Weights of a small GPT-style language model, trained from scratch on English Wikipedia: 9.49M parameters.
MLP neurons of a small language model. Each row is named by its layer, matrix (gate and up: input weights; down: output weights) and neuron, and shows model dimensions 16-143. Each number is 200 + 30 x the weight over its row's rms, rounded and kept within 0 to 999. A neuron's up and down rows have the sign that makes its largest values positive.
After each neuron's rows, "fires in" lists the words (lower case) most often at its 100 highest values on Wikipedia text that the model never trained on.

L4.gate52,309,202,150,203,194,180,200,211,182,196,172,205,213,226,217,197,180,204,238,218,218,202,186,257,190,140,242,187,249,235,164,215,187,189,148,208,226,148,153,185,245,195,169,194,257,199,215,237,199,208,225,209,151,216,216,185,194,186,240,202,204,268,243,238,226,195,213,210,123,183,184,158,239,167,240,208,191,198,162,131,205,223,190,169,205,223,273,189,222,234,176,254,191,191,162,206,166,187,204,232,166,192,189,172,183,179,192,225,159,198,212,161,157,215,214,238,218,215,177,144,182,203,203,182,224,141,210,258
L4.up52,261,199,222,181,201,206,164,225,220,224,192,138,234,198,284,226,159,168,193,229,198,195,223,243,186,169,180,237,196,184,219,223,223,200,177,222,201,173,240,203,174,202,168,181,186,174,215,245,181,214,205,189,198,215,285,178,199,182,229,199,213,182,174,178,192,179,240,231,190,220,159,226,169,184,220,185,160,169,182,222,156,232,140,179,209,169,181,190,200,222,182,201,167,178,163,158,237,205,254,182,245,206,211,253,208,217,196,256,150,162,164,199,163,183,205,168,151,179,189,189,229,189,236,188,207,205,214,187
L4.down52,162,202,207,188,222,208,151,195,148,248,184,229,181,240,215,209,224,248,210,164,227,215,234,226,178,218,182,184,171,245,162,188,185,232,235,233,192,182,212,207,241,244,276,180,270,162,231,141,226,213,186,145,179,226,164,173,193,195,184,192,167,255,232,177,160,257,219,176,148,166,141,175,177,176,192,208,185,183,177,164,176,182,165,199,209,193,191,205,178,200,168,218,187,204,199,154,191,185,190,241,245,199,161,166,198,256,195,239,225,176,212,163,179,162,207,168,187,223,194,193,168,154,215,198,224,198,188,238
fires in: "as", "with"

L5.gate183,161,240,207,196,185,141,188,169,260,195,222,218,150,234,262,155,209,278,156,221,257,202,189,159,238,180,188,246,187,243,176,167,215,197,215,229,193,152,208,195,163,168,174,229,210,176,143,186,169,185,212,152,168,153,239,188,196,213,203,192,170,177,210,188,214,194,231,209,161,238,245,231,248,227,152,182,203,172,161,224,197,208,223,230,176,189,234,192,177,221,185,173,191,268,182,137,210,182,198,202,178,206,173,164,230,224,250,203,161,194,228,239,172,168,178,222,180,214,218,171,203,204,187,169,242,189,192,238
L5.up183,143,203,179,203,207,197,223,168,233,173,170,243,226,148,219,217,152,190,224,221,212,159,213,230,189,199,143,183,200,203,211,260,224,188,197,234,204,221,188,198,184,205,184,218,158,203,211,184,180,179,219,202,168,208,230,203,131,206,196,182,166,229,186,178,257,235,194,180,190,221,172,174,229,164,197,241,179,182,221,212,267,170,195,146,139,181,200,202,173,249,262,259,177,210,189,160,159,156,242,226,184,186,170,130,239,242,258,146,222,141,193,215,223,176,168,209,197,156,244,163,221,224,196,202,205,191,183,209
L5.down183,313,183,208,222,153,236,210,229,190,214,194,226,245,176,252,214,222,198,166,204,223,235,220,181,269,217,233,191,201,196,213,166,198,176,224,194,217,194,200,195,230,210,151,202,206,188,192,193,202,223,164,168,234,197,157,203,191,177,221,210,233,238,241,262,219,168,164,221,244,168,208,211,160,195,224,184,165,168,183,190,199,239,204,230,232,230,207,216,217,210,155,179,209,176,178,250,199,208,149,222,183,180,241,248,88,155,175,193,182,210,179,189,188,235,183,246,242,159,200,232,205,189,245,179,151,208,223,197
fires in: "second", "first", "third", "90", "midfielder"

L4.gate490,246,227,204,247,188,147,216,253,165,137,193,239,199,249,200,233,193,159,230,240,252,176,193,208,153,233,201,204,179,206,197,216,213,219,170,174,182,199,191,189,223,191,157,198,228,174,216,218,176,239,211,195,250,159,169,153,260,232,187,230,194,162,150,221,217,159,227,224,202,207,231,170,202,260,270,219,256,164,209,152,172,209,192,210,187,200,174,212,227,239,198,195,169,178,218,234,178,223,231,165,210,195,218,159,166,212,187,162,169,223,199,180,177,206,172,173,170,180,222,228,218,277,178,113,192,171,235,190
L4.up490,201,201,257,210,225,203,170,190,211,213,181,217,235,186,205,195,241,196,219,176,187,213,211,252,197,169,192,270,213,211,203,261,202,172,208,183,231,280,258,174,187,180,182,156,213,246,152,174,171,212,194,168,236,158,201,179,209,178,183,189,203,197,181,138,206,217,174,193,195,224,158,185,191,170,254,223,213,177,202,186,200,181,223,185,189,174,169,227,220,213,185,184,206,164,249,155,237,159,223,260,179,179,206,203,213,191,125,210,167,167,168,135,159,214,150,153,176,240,237,265,201,251,185,182,212,199,185,180
L4.down490,147,172,205,185,225,242,170,171,234,236,197,185,180,194,187,156,170,203,190,175,160,236,237,219,244,125,182,220,236,206,214,197,211,165,218,256,186,234,214,192,200,195,218,203,182,202,184,172,191,156,201,192,187,226,204,208,180,180,223,152,220,272,225,155,156,224,221,175,220,204,201,215,201,153,166,161,177,200,163,203,211,211,237,181,199,192,243,200,171,142,141,187,190,216,209,205,268,203,199,226,224,162,142,207,229,176,210,264,189,168,229,207,184,176,204,174,265,230,234,204,165,119,282,216,218,180,181,212
fires in: "born", "56", "footballer", "player", "education"

L5.gate17,191,180,207,215,179,181,183,224,179,207,208,183,139,210,139,234,168,140,183,215,202,178,199,220,196,204,183,170,179,201,163,113,211,217,184,184,170,194,161,203,157,174,207,224,238,162,164,184,227,212,197,183,184,178,164,218,220,154,201,238,181,241,211,181,207,256,197,202,217,250,246,194,206,198,160,225,229,179,158,131,157,167,149,229,227,153,200,213,255,171,204,198,184,173,228,234,145,221,170,267,170,214,179,196,147,203,241,215,186,154,203,160,185,170,174,227,218,183,209,190,213,211,207,165,246,208,250,241
L5.up17,208,173,156,188,186,254,198,235,176,156,169,185,184,208,227,260,213,173,206,195,186,205,206,225,221,192,207,190,214,189,200,240,176,195,221,259,228,170,186,169,251,233,124,245,220,179,236,162,162,193,159,220,176,199,186,166,209,173,222,173,212,258,256,202,224,208,245,221,242,212,197,187,189,194,181,182,137,258,222,230,222,229,177,202,203,211,175,180,242,196,138,207,138,159,175,222,185,188,139,198,197,190,118,179,138,139,158,192,159,201,254,144,194,196,215,201,219,203,192,157,206,184,161,183,185,165,180,187
L5.down17,203,197,149,177,209,187,206,277,118,215,181,241,178,251,166,225,187,149,188,269,170,172,186,199,244,249,231,187,210,245,233,182,210,299,229,173,238,228,186,225,199,220,228,219,196,201,245,197,205,223,238,156,148,189,157,227,230,173,209,169,170,225,209,159,199,199,217,185,161,234,246,187,251,177,228,243,206,222,176,166,174,193,189,213,177,150,171,181,204,156,190,160,212,141,190,143,219,197,191,171,210,199,160,183,207,200,186,167,244,226,156,233,194,202,207,188,218,251,185,140,208,237,160,171,200,186,224,162
fires in: "between", "under", "with", "compute", "against", "reduce"

L2.gate341,165,228,240,237,165,207,227,187,188,231,140,205,137,249,210,195,203,260,190,232,187,191,208,193,217,183,172,226,171,152,197,217,154,228,174,249,192,195,175,201,200,222,234,165,217,167,255,201,225,132,206,181,184,186,156,181,122,223,213,198,251,256,199,176,207,154,189,257,212,205,188,213,226,198,203,197,185,171,207,233,165,192,276,189,156,201,188,257,184,233,193,133,191,241,221,234,213,180,184,213,202,243,206,181,216,244,210,224,205,220,203,220,202,245,238,176,197,180,201,245,159,189,260,213,143,173,216,149
L2.up341,151,255,189,169,200,172,208,201,186,267,204,182,236,206,189,190,224,141,227,243,240,229,157,237,182,193,205,187,122,228,194,219,226,190,167,170,202,163,164,175,141,217,203,240,213,199,208,208,234,255,225,215,143,222,182,187,251,223,199,136,184,249,156,172,227,183,226,232,170,157,193,224,222,162,237,179,190,158,234,169,177,157,245,147,223,213,203,174,215,195,229,178,207,202,233,133,264,190,178,154,181,206,179,243,190,209,211,227,228,186,216,208,158,206,197,213,167,187,229,210,175,210,244,224,183,178,234,252
L2.down341,237,153,239,208,190,220,233,231,245,165,176,237,164,201,226,214,200,247,176,185,158,169,183,188,231,217,172,212,243,156,195,200,173,238,210,233,223,215,203,214,194,196,182,172,172,164,204,195,189,110,178,181,273,216,223,195,143,178,208,250,203,165,239,212,187,204,176,189,233,228,187,184,219,268,198,165,239,231,181,259,191,215,180,218,159,234,212,218,186,223,182,195,209,173,171,262,154,189,242,232,238,175,199,142,213,185,207,195,186,214,179,175,232,200,208,185,224,191,167,219,213,199,186,168,231,218,183,130
fires in: "more", "final", "special", "fully", "respiratory"

L5.gate28,187,188,264,190,227,198,196,225,213,188,237,242,220,227,271,219,175,207,176,242,190,199,205,222,189,224,269,227,167,173,205,228,224,210,192,176,151,161,205,180,267,181,172,189,281,184,200,228,208,194,199,207,217,140,254,184,208,215,199,147,235,216,174,237,278,231,165,205,238,248,261,218,179,217,171,207,211,164,184,189,198,198,196,207,222,183,214,171,175,191,239,245,178,187,140,184,162,204,254,201,199,239,213,249,225,204,238,197,162,162,172,167,266,204,270,217,192,265,233,150,173,153,178,167,240,208,214,182
L5.up28,228,148,184,187,240,187,209,209,241,174,170,237,181,226,220,251,217,261,255,222,211,228,191,168,206,241,155,217,232,200,199,222,231,209,215,204,242,172,224,127,204,201,175,248,219,182,261,231,197,195,201,256,160,157,153,162,215,173,218,212,199,237,207,173,165,172,196,212,227,154,148,241,214,245,207,167,207,167,164,188,157,179,220,241,187,211,170,191,215,210,211,214,178,270,207,187,227,175,215,167,219,206,158,218,198,249,163,198,210,256,195,180,210,201,147,196,194,215,211,191,206,206,234,167,242,216,167,208
L5.down28,119,191,194,150,235,250,157,212,157,175,211,176,191,173,199,149,186,193,163,179,172,176,233,209,193,167,253,220,181,212,164,168,200,253,216,170,164,178,215,213,160,177,251,141,252,233,202,178,167,196,229,224,231,188,229,215,222,238,168,210,166,197,227,266,185,190,147,182,219,232,217,201,206,153,206,196,208,258,255,169,251,232,194,214,194,216,207,200,237,172,213,192,203,212,225,160,165,177,247,203,231,178,216,163,201,252,195,169,201,152,153,181,252,179,180,114,187,230,232,160,202,178,182,218,195,182,175,158
fires in: "as", "more"

L2.gate185,196,189,153,222,190,161,183,241,194,203,239,187,117,239,199,219,234,197,206,206,226,193,200,195,167,238,159,190,185,190,180,211,213,203,232,210,210,205,157,168,172,129,224,193,177,200,223,217,235,176,214,203,178,204,182,201,185,161,220,265,201,245,152,238,165,190,192,197,136,192,226,246,209,254,170,236,204,229,204,205,207,188,140,177,210,184,201,172,185,149,201,176,163,216,236,165,194,194,208,194,251,267,180,172,232,221,201,210,177,227,253,201,163,215,166,171,235,217,231,209,182,135,201,196,204,246,252,164
L2.up185,218,196,263,182,179,211,193,266,211,229,228,205,132,224,259,149,256,214,173,154,237,184,178,210,251,265,174,221,199,190,235,228,199,177,170,242,189,197,188,214,214,180,163,161,143,210,237,230,228,218,193,226,217,235,220,169,216,234,168,279,264,199,176,206,191,182,227,230,203,213,210,262,162,196,208,208,174,196,180,212,200,187,154,182,201,187,166,216,204,188,210,167,232,225,207,168,212,130,197,232,225,197,206,248,181,200,193,205,148,216,222,184,218,225,222,227,187,213,202,190,150,181,209,219,190,222,218,190
L2.down185,204,204,251,189,226,224,239,164,232,141,167,207,284,158,202,163,193,212,223,219,169,194,245,249,247,174,235,191,238,194,236,199,168,230,186,200,196,222,252,207,238,262,165,206,247,180,187,198,171,242,148,196,190,173,233,162,213,207,202,160,200,171,208,198,222,214,188,229,241,250,164,174,194,148,226,178,171,180,205,175,215,190,247,233,194,216,186,210,225,226,216,240,214,218,158,239,192,192,190,231,161,135,230,219,192,186,198,213,229,179,181,229,195,189,216,244,179,164,167,196,208,260,247,218,191,156,176,243
fires in: "second", "third", "sixth", "fourth", "fifth", "1995"

L2.gate508,172,240,187,151,180,200,230,238,206,222,228,222,206,153,191,209,227,235,240,211,231,170,246,151,207,168,221,174,162,181,209,176,184,221,193,208,208,177,168,182,218,237,209,180,182,195,173,191,204,214,236,242,208,143,203,203,167,199,188,168,146,171,152,257,172,243,210,178,237,243,156,189,200,190,179,262,185,197,216,193,164,198,203,235,195,209,173,161,163,190,219,184,227,172,174,210,217,221,138,219,203,183,191,221,199,204,224,151,222,218,260,188,235,153,239,207,195,202,251,209,207,182,236,204,209,209,162,206
L2.up508,204,242,204,172,254,208,209,217,168,247,252,208,199,144,168,214,222,194,226,216,181,203,191,219,200,178,235,156,219,242,186,212,181,196,250,198,168,201,252,201,217,199,181,197,191,125,223,221,184,229,192,182,182,211,178,200,202,172,187,213,184,233,185,180,210,263,204,219,188,170,207,204,235,236,223,177,203,184,206,229,186,184,184,197,201,201,204,152,204,261,168,225,176,177,230,190,143,206,182,194,217,194,223,203,227,191,260,196,226,201,232,177,182,246,238,188,181,187,201,181,230,250,150,210,231,270,178,206
L2.down508,201,233,196,195,208,170,271,216,252,190,158,179,196,213,217,200,192,195,225,226,219,172,188,146,205,194,214,257,194,191,234,168,243,179,198,189,297,231,197,215,206,229,238,197,189,233,179,258,193,193,225,253,199,159,259,211,188,219,211,152,232,155,210,235,152,169,220,177,212,195,149,185,191,180,174,263,183,217,189,222,184,209,242,205,189,189,177,207,176,156,280,154,185,191,176,221,203,220,191,201,159,204,184,249,224,215,153,194,161,226,240,238,240,169,177,229,210,142,232,144,245,172,222,215,178,133,169,187
fires in: "may", "december", "april", "october", "cohn"

L10.gate138,212,213,208,121,129,170,151,207,165,209,165,174,172,168,205,220,218,215,195,262,213,225,172,187,199,223,195,230,179,187,194,234,165,225,215,166,188,148,184,175,176,213,179,209,245,199,194,180,196,191,231,214,181,220,214,205,204,143,223,187,211,189,193,247,219,216,274,223,223,198,268,158,165,175,212,187,170,175,187,184,225,192,199,236,238,151,243,168,212,195,196,205,181,193,181,288,200,199,166,214,194,220,168,159,126,198,171,157,211,198,208,126,182,222,169,131,174,146,211,161,191,207,132,213,165,211,217,191
L10.up138,230,186,186,175,139,175,213,169,176,241,161,198,191,238,176,210,224,204,197,239,244,200,181,261,162,196,211,220,135,232,200,227,169,229,152,131,205,215,209,200,224,187,180,249,213,199,207,208,198,183,257,154,269,182,214,191,197,240,235,193,233,223,186,185,232,243,174,199,130,201,180,210,195,189,149,185,212,231,186,240,215,221,237,146,229,204,207,214,270,183,228,192,171,189,162,220,266,172,188,213,181,134,190,164,190,202,184,151,229,194,197,221,182,191,196,111,161,166,169,134,223,187,193,271,169,222,168,185
L10.down138,191,178,181,177,192,236,219,159,197,238,174,204,223,169,215,145,244,218,193,186,221,217,262,188,223,188,160,199,261,232,321,170,161,200,220,175,226,165,176,227,213,210,192,175,163,241,219,200,193,203,205,221,144,202,179,254,221,203,184,190,149,187,167,218,157,202,179,229,170,187,206,211,162,203,254,228,226,227,207,193,192,232,175,232,177,213,180,206,211,218,227,158,216,236,195,182,206,217,182,198,215,203,197,198,236,182,194,190,171,257,258,245,202,223,170,214,206,226,167,212,187,215,242,215,181,197,182,228
fires in: "for", "with", "on", "at"

L2.gate258,179,96,207,188,271,172,200,187,235,191,209,176,195,195,196,211,210,180,206,236,248,159,164,170,179,215,208,233,174,208,195,182,214,214,180,257,188,183,182,124,200,142,227,225,185,184,165,238,207,181,215,234,193,229,177,223,185,183,151,136,220,216,212,192,295,218,168,229,200,194,259,148,209,222,166,192,217,211,175,152,181,147,183,200,212,178,239,200,176,205,242,239,196,213,209,229,138,231,232,167,164,152,179,152,202,202,251,204,141,201,265,241,219,201,127,246,230,209,182,223,200,205,178,173,240,182,161,160
L2.up258,133,139,206,193,203,233,198,208,205,177,203,222,215,250,212,208,192,240,148,211,224,198,212,210,166,230,175,262,185,218,252,203,196,189,175,214,212,181,240,189,204,200,208,214,194,184,161,260,269,183,197,194,181,201,209,252,227,217,183,153,262,123,198,133,223,173,244,175,164,222,245,201,168,164,208,212,205,151,190,256,178,132,209,200,226,173,224,224,181,239,228,166,241,222,181,240,196,152,200,195,206,143,156,193,220,200,227,192,222,191,200,202,260,187,162,243,248,202,195,203,205,202,191,186,212,226,128,189
L2.down258,224,242,219,252,147,218,191,199,208,229,181,202,226,186,192,186,198,231,182,175,174,226,236,192,190,184,207,178,199,184,248,244,206,175,220,150,192,213,202,268,191,234,179,199,234,253,267,179,215,233,196,166,241,178,207,214,233,228,232,247,171,183,187,212,113,121,211,134,197,196,143,268,216,169,219,208,163,189,204,222,220,233,213,203,220,187,183,195,206,171,188,152,198,203,182,187,248,203,169,230,218,213,216,241,195,198,140,194,224,192,156,140,186,182,251,131,182,175,170,231,182,180,193,253,194,235,221,272
fires in: "as", "union", "4", "brown"

L2.gate38,125,238,230,156,211,233,186,230,180,137,219,191,215,256,179,225,181,191,216,230,237,222,229,211,213,196,164,137,211,173,252,167,172,183,193,205,228,157,195,147,225,239,211,246,190,215,161,206,215,216,265,195,214,211,201,194,183,242,224,232,162,174,225,220,213,187,246,159,217,201,185,198,224,171,174,241,193,247,161,210,155,170,239,191,167,202,232,230,233,252,202,203,179,189,186,285,231,230,175,204,193,159,233,259,223,170,241,201,196,184,119,192,227,156,167,245,172,241,235,230,212,222,223,241,206,258,145,220
L2.up38,170,180,163,178,220,180,160,172,175,162,185,160,217,172,219,217,184,210,177,240,167,198,142,167,165,217,166,193,165,230,216,230,164,219,206,174,195,195,230,207,250,234,205,212,217,126,144,215,166,193,224,149,236,234,238,217,248,222,194,193,201,215,175,217,191,183,237,215,202,216,164,186,221,197,164,188,184,224,223,178,158,159,198,205,217,150,181,221,273,250,192,221,150,208,221,228,271,196,213,202,191,242,264,205,211,267,194,155,193,196,236,242,193,241,201,204,206,207,190,215,153,211,135,218,189,253,217,190
L2.down38,201,256,221,187,176,218,213,216,217,204,191,260,194,180,174,165,194,242,219,195,210,190,263,192,241,172,229,204,188,189,218,159,202,217,241,227,196,226,162,226,135,157,190,233,182,207,232,184,241,210,176,242,171,176,179,171,161,173,223,194,187,183,190,167,185,197,179,200,224,202,224,192,182,178,247,203,231,151,194,237,222,254,206,192,201,244,220,170,140,138,242,184,269,204,187,191,153,231,205,215,239,202,162,179,224,142,209,254,174,191,168,196,209,160,215,166,227,190,207,173,244,190,228,159,181,203,201,221
fires in: "an", "the"

L5.gate272,155,224,207,211,189,176,166,226,206,199,210,176,194,170,198,175,193,188,212,219,159,176,272,205,253,226,194,174,188,243,189,186,184,193,164,225,184,196,189,148,219,186,197,192,164,230,196,199,193,171,229,251,121,212,192,218,173,220,199,128,201,220,202,206,145,236,151,185,232,208,140,232,226,242,223,199,207,258,169,232,248,212,216,169,262,174,193,212,148,165,266,203,158,179,173,174,212,200,153,226,180,220,195,163,180,167,186,187,181,222,221,182,183,179,190,218,203,214,192,164,232,219,209,254,202,206,195,194
L5.up272,213,190,212,192,195,214,215,219,256,206,221,191,218,186,195,229,220,204,188,238,261,196,251,180,214,175,201,159,176,162,168,201,214,212,202,183,239,230,228,179,235,190,211,187,202,210,183,233,136,211,251,234,234,166,188,220,226,184,211,215,176,193,195,195,149,191,165,244,189,223,237,206,189,251,176,290,181,193,211,194,195,268,186,204,210,235,230,202,192,245,183,175,208,195,239,176,170,201,213,157,167,141,152,255,177,221,144,125,229,161,185,222,194,221,164,189,195,186,213,200,212,221,195,208,168,190,192,210
L5.down272,146,212,213,269,151,201,142,188,182,197,173,198,135,219,215,217,201,175,189,181,205,199,185,192,181,215,171,185,190,170,224,213,178,170,222,213,167,180,139,193,235,224,196,237,154,148,203,183,202,200,141,235,187,203,208,204,191,227,169,198,196,179,211,194,197,255,212,141,226,204,143,178,239,189,199,137,167,219,163,214,207,161,224,153,163,172,220,196,180,155,213,177,189,193,195,243,198,201,170,198,213,198,186,178,212,192,259,219,185,255,236,227,175,180,214,183,185,200,174,155,187,173,253,253,242,183,219,222
fires in: "their", "this", "personal", "roofs"

L2.gate498,194,172,243,223,162,227,159,211,155,234,157,241,259,179,149,226,196,200,190,173,204,245,140,188,152,142,225,174,224,175,180,190,138,255,197,286,202,184,207,142,202,161,200,201,252,162,247,187,190,187,243,146,224,191,211,187,219,194,181,244,174,192,184,191,232,245,265,214,147,221,185,167,176,172,232,200,208,171,183,208,182,192,191,209,196,244,188,187,163,170,200,261,198,192,189,191,160,151,204,172,213,209,190,158,184,179,185,200,281,142,245,218,248,230,164,185,241,169,215,244,235,195,213,193,232,242,231,222
L2.up498,172,183,221,207,178,210,199,231,203,219,226,288,206,204,158,189,190,232,200,163,245,218,176,240,130,187,213,217,203,182,231,212,165,230,191,203,223,175,161,217,257,180,211,159,184,177,207,201,222,272,172,173,198,209,239,192,159,233,165,199,178,218,159,163,250,182,217,142,267,197,258,224,205,202,163,213,202,201,261,214,209,227,270,186,183,270,175,216,195,208,172,241,196,216,202,185,168,168,223,217,232,269,182,208,208,169,181,154,233,152,196,190,214,225,201,219,263,216,188,206,232,210,219,170,190,229,183,245
L2.down498,197,233,169,184,239,215,180,155,241,168,219,149,178,223,239,190,226,192,180,230,167,133,215,225,235,236,202,223,180,228,209,186,272,169,227,90,208,211,189,226,194,220,207,215,162,219,186,206,175,159,179,217,200,177,188,215,204,190,226,184,225,208,236,237,144,177,128,188,237,174,168,198,179,213,165,224,182,229,165,230,196,221,204,208,195,143,252,205,222,184,182,165,184,211,205,211,233,242,177,203,154,143,204,253,230,235,239,204,135,263,203,147,185,197,194,207,124,212,193,174,201,215,222,242,175,149,212,171
fires in: "at"

L5.gate63,161,165,248,231,160,179,227,223,181,209,266,177,234,156,256,217,201,176,202,154,198,187,195,155,228,206,188,203,152,201,185,171,209,200,228,227,163,203,206,171,200,177,217,242,241,189,200,227,210,198,280,222,190,179,205,199,247,228,218,175,186,237,265,188,180,236,186,208,200,193,195,240,219,168,206,205,251,205,212,217,232,164,218,204,160,202,211,213,133,142,199,182,158,224,243,184,202,172,212,171,195,185,187,160,190,188,262,237,118,251,188,171,209,190,145,181,222,250,200,203,167,227,190,188,199,189,190,181
L5.up63,190,173,194,200,224,205,183,176,224,196,210,189,121,267,189,280,180,157,237,187,186,186,188,179,210,137,144,196,183,216,172,208,229,193,197,203,189,202,166,222,173,172,236,180,192,235,194,220,204,231,149,162,209,177,199,197,178,262,248,253,171,181,213,150,188,178,196,262,181,161,201,193,213,236,248,269,173,210,153,198,196,200,201,195,191,168,205,205,175,219,235,240,204,223,180,190,194,239,220,202,210,232,215,221,198,247,200,219,153,199,226,115,123,170,162,192,223,190,147,218,211,214,195,187,236,218,260,215
L5.down63,245,219,194,182,145,177,258,240,208,176,247,226,242,200,175,155,204,234,213,170,248,177,220,205,221,178,316,203,191,221,203,132,112,217,228,194,170,201,209,210,200,216,167,202,222,161,241,179,180,224,231,243,219,217,189,212,207,234,192,187,220,217,194,225,192,233,220,158,246,212,202,182,162,196,208,161,218,232,252,165,243,222,161,208,208,151,190,194,185,200,181,201,191,215,238,187,215,141,193,236,191,134,172,188,193,182,222,187,252,263,184,208,204,211,210,192,153,200,171,179,200,221,199,241,148,199,174,232
fires in: "in", "lost", "racing", "stadium", "field", "on"

L4.gate512,194,166,149,175,202,162,192,218,195,183,158,180,234,178,169,258,182,236,202,233,191,173,146,185,193,204,226,221,147,208,185,162,182,253,151,236,187,189,122,184,233,237,180,239,192,201,194,159,162,228,243,218,236,235,178,201,209,106,284,201,224,195,233,197,220,233,176,232,234,175,241,171,246,169,189,195,235,249,164,199,202,152,170,222,200,166,237,147,256,189,185,197,223,185,219,232,167,230,196,254,218,193,152,154,93,181,219,220,155,176,180,183,204,195,174,193,234,225,145,214,260,217,197,176,224,139,197,219
L4.up512,208,200,204,238,174,179,200,223,193,175,165,158,160,235,142,215,142,199,163,197,183,197,233,233,207,151,171,209,177,200,159,230,194,178,236,200,181,160,220,219,223,203,230,199,191,164,191,241,222,197,155,178,202,159,211,155,214,230,174,196,207,150,258,194,231,205,208,272,181,231,193,191,188,234,148,229,202,185,198,207,202,169,177,210,194,211,169,245,248,245,194,277,164,193,187,183,143,175,251,213,208,201,201,223,201,174,206,204,264,109,189,201,197,128,262,151,240,201,224,203,224,202,209,186,212,185,193,156
L4.down512,214,188,151,193,197,191,190,171,185,200,208,217,226,232,210,252,202,216,161,222,201,223,149,197,202,239,185,240,208,222,295,209,143,259,142,160,216,224,206,228,148,185,194,235,219,180,190,175,172,207,250,230,183,196,182,241,194,162,209,164,166,218,191,180,231,209,172,185,195,162,183,175,151,174,163,186,259,225,181,185,222,204,198,160,211,204,237,194,185,216,215,93,193,199,225,224,229,215,195,173,219,162,187,172,227,247,191,259,168,223,228,208,196,237,189,238,182,200,158,177,210,196,199,187,181,187,221,234
fires in: "to", "with", "like", "relocated"

L2.gate45,229,179,228,216,251,211,209,211,177,204,225,239,223,178,239,206,188,173,198,199,214,184,126,259,211,176,181,212,190,152,228,183,183,151,190,152,191,229,231,183,211,186,240,194,198,132,151,211,183,201,209,213,201,221,227,181,241,237,178,207,189,227,180,203,231,182,203,203,246,171,158,197,202,166,151,200,197,193,238,232,214,149,199,212,220,225,228,225,209,171,174,199,164,242,217,167,116,171,201,226,201,286,200,243,194,165,227,190,208,160,187,200,264,191,210,253,227,238,191,217,185,175,239,215,170,170,222,198
L2.up45,202,206,203,198,161,196,209,233,204,127,220,199,114,235,259,180,165,174,152,185,222,207,197,253,135,216,167,159,195,172,200,211,223,243,246,244,203,212,229,177,273,120,243,148,224,168,253,179,145,225,188,187,217,169,202,236,160,200,152,230,194,220,211,135,219,221,208,217,198,227,185,179,235,224,190,204,183,223,212,180,209,224,151,118,183,156,176,192,211,181,163,192,239,170,210,198,151,200,169,199,189,204,176,220,226,171,209,165,239,203,225,185,208,187,125,215,205,245,190,222,213,142,219,218,224,214,231,200
L2.down45,179,223,198,211,167,253,174,169,216,248,229,173,287,176,141,192,226,231,240,229,192,213,244,132,247,160,234,217,192,230,253,185,175,139,185,196,192,174,184,218,143,265,178,242,183,215,171,199,242,226,185,234,198,234,194,170,222,197,243,197,193,183,202,284,180,181,199,207,227,194,183,243,163,179,198,175,198,175,191,198,201,151,239,314,203,219,248,213,175,218,228,189,195,216,176,196,212,192,196,203,175,144,227,202,185,227,178,237,210,215,221,204,180,233,228,143,188,142,237,171,195,250,169,177,210,209,186,194
fires in: "1", "an", "2021", "2"

L3.gate267,232,142,201,185,181,157,174,172,171,204,201,165,184,178,167,197,191,183,205,187,234,182,160,249,166,194,230,205,149,210,179,189,257,224,245,195,192,192,243,215,155,220,162,286,165,219,211,189,207,186,202,209,207,178,250,143,227,196,225,185,187,239,222,223,241,179,125,214,223,227,185,234,208,207,197,196,196,302,203,182,211,226,206,226,248,241,202,202,184,201,209,176,206,160,246,239,182,186,170,159,188,224,198,227,231,217,168,188,128,198,210,235,218,239,204,197,214,186,195,182,184,181,227,135,228,246,203,178
L3.up267,205,168,188,177,179,199,193,217,194,208,245,170,187,151,162,237,224,200,194,163,183,169,161,194,193,221,195,193,163,216,223,177,205,172,189,148,207,237,234,220,232,198,214,197,196,187,204,169,130,176,177,192,229,141,223,239,175,263,227,182,152,169,168,190,187,223,194,224,176,182,212,197,192,226,237,195,275,187,183,257,218,276,218,161,207,221,211,206,285,213,237,211,154,216,194,213,147,201,210,174,189,152,173,230,270,300,169,210,188,233,213,236,173,153,171,217,177,192,236,184,228,224,189,176,198,243,181,194
L3.down267,210,196,192,216,223,199,214,193,146,176,242,210,234,189,245,265,240,204,174,166,164,176,172,215,141,149,172,179,148,200,173,194,220,200,194,186,203,204,222,252,208,212,181,274,223,186,208,154,226,139,190,193,210,193,222,200,195,177,230,229,179,213,255,154,218,183,128,234,158,161,187,174,177,182,203,163,219,215,190,167,227,210,269,173,254,257,245,239,194,178,203,148,156,199,235,232,230,174,185,227,182,199,202,211,190,194,194,156,174,227,209,192,193,208,160,203,191,211,217,211,189,156,182,195,220,245,195,173
fires in: "on", "along"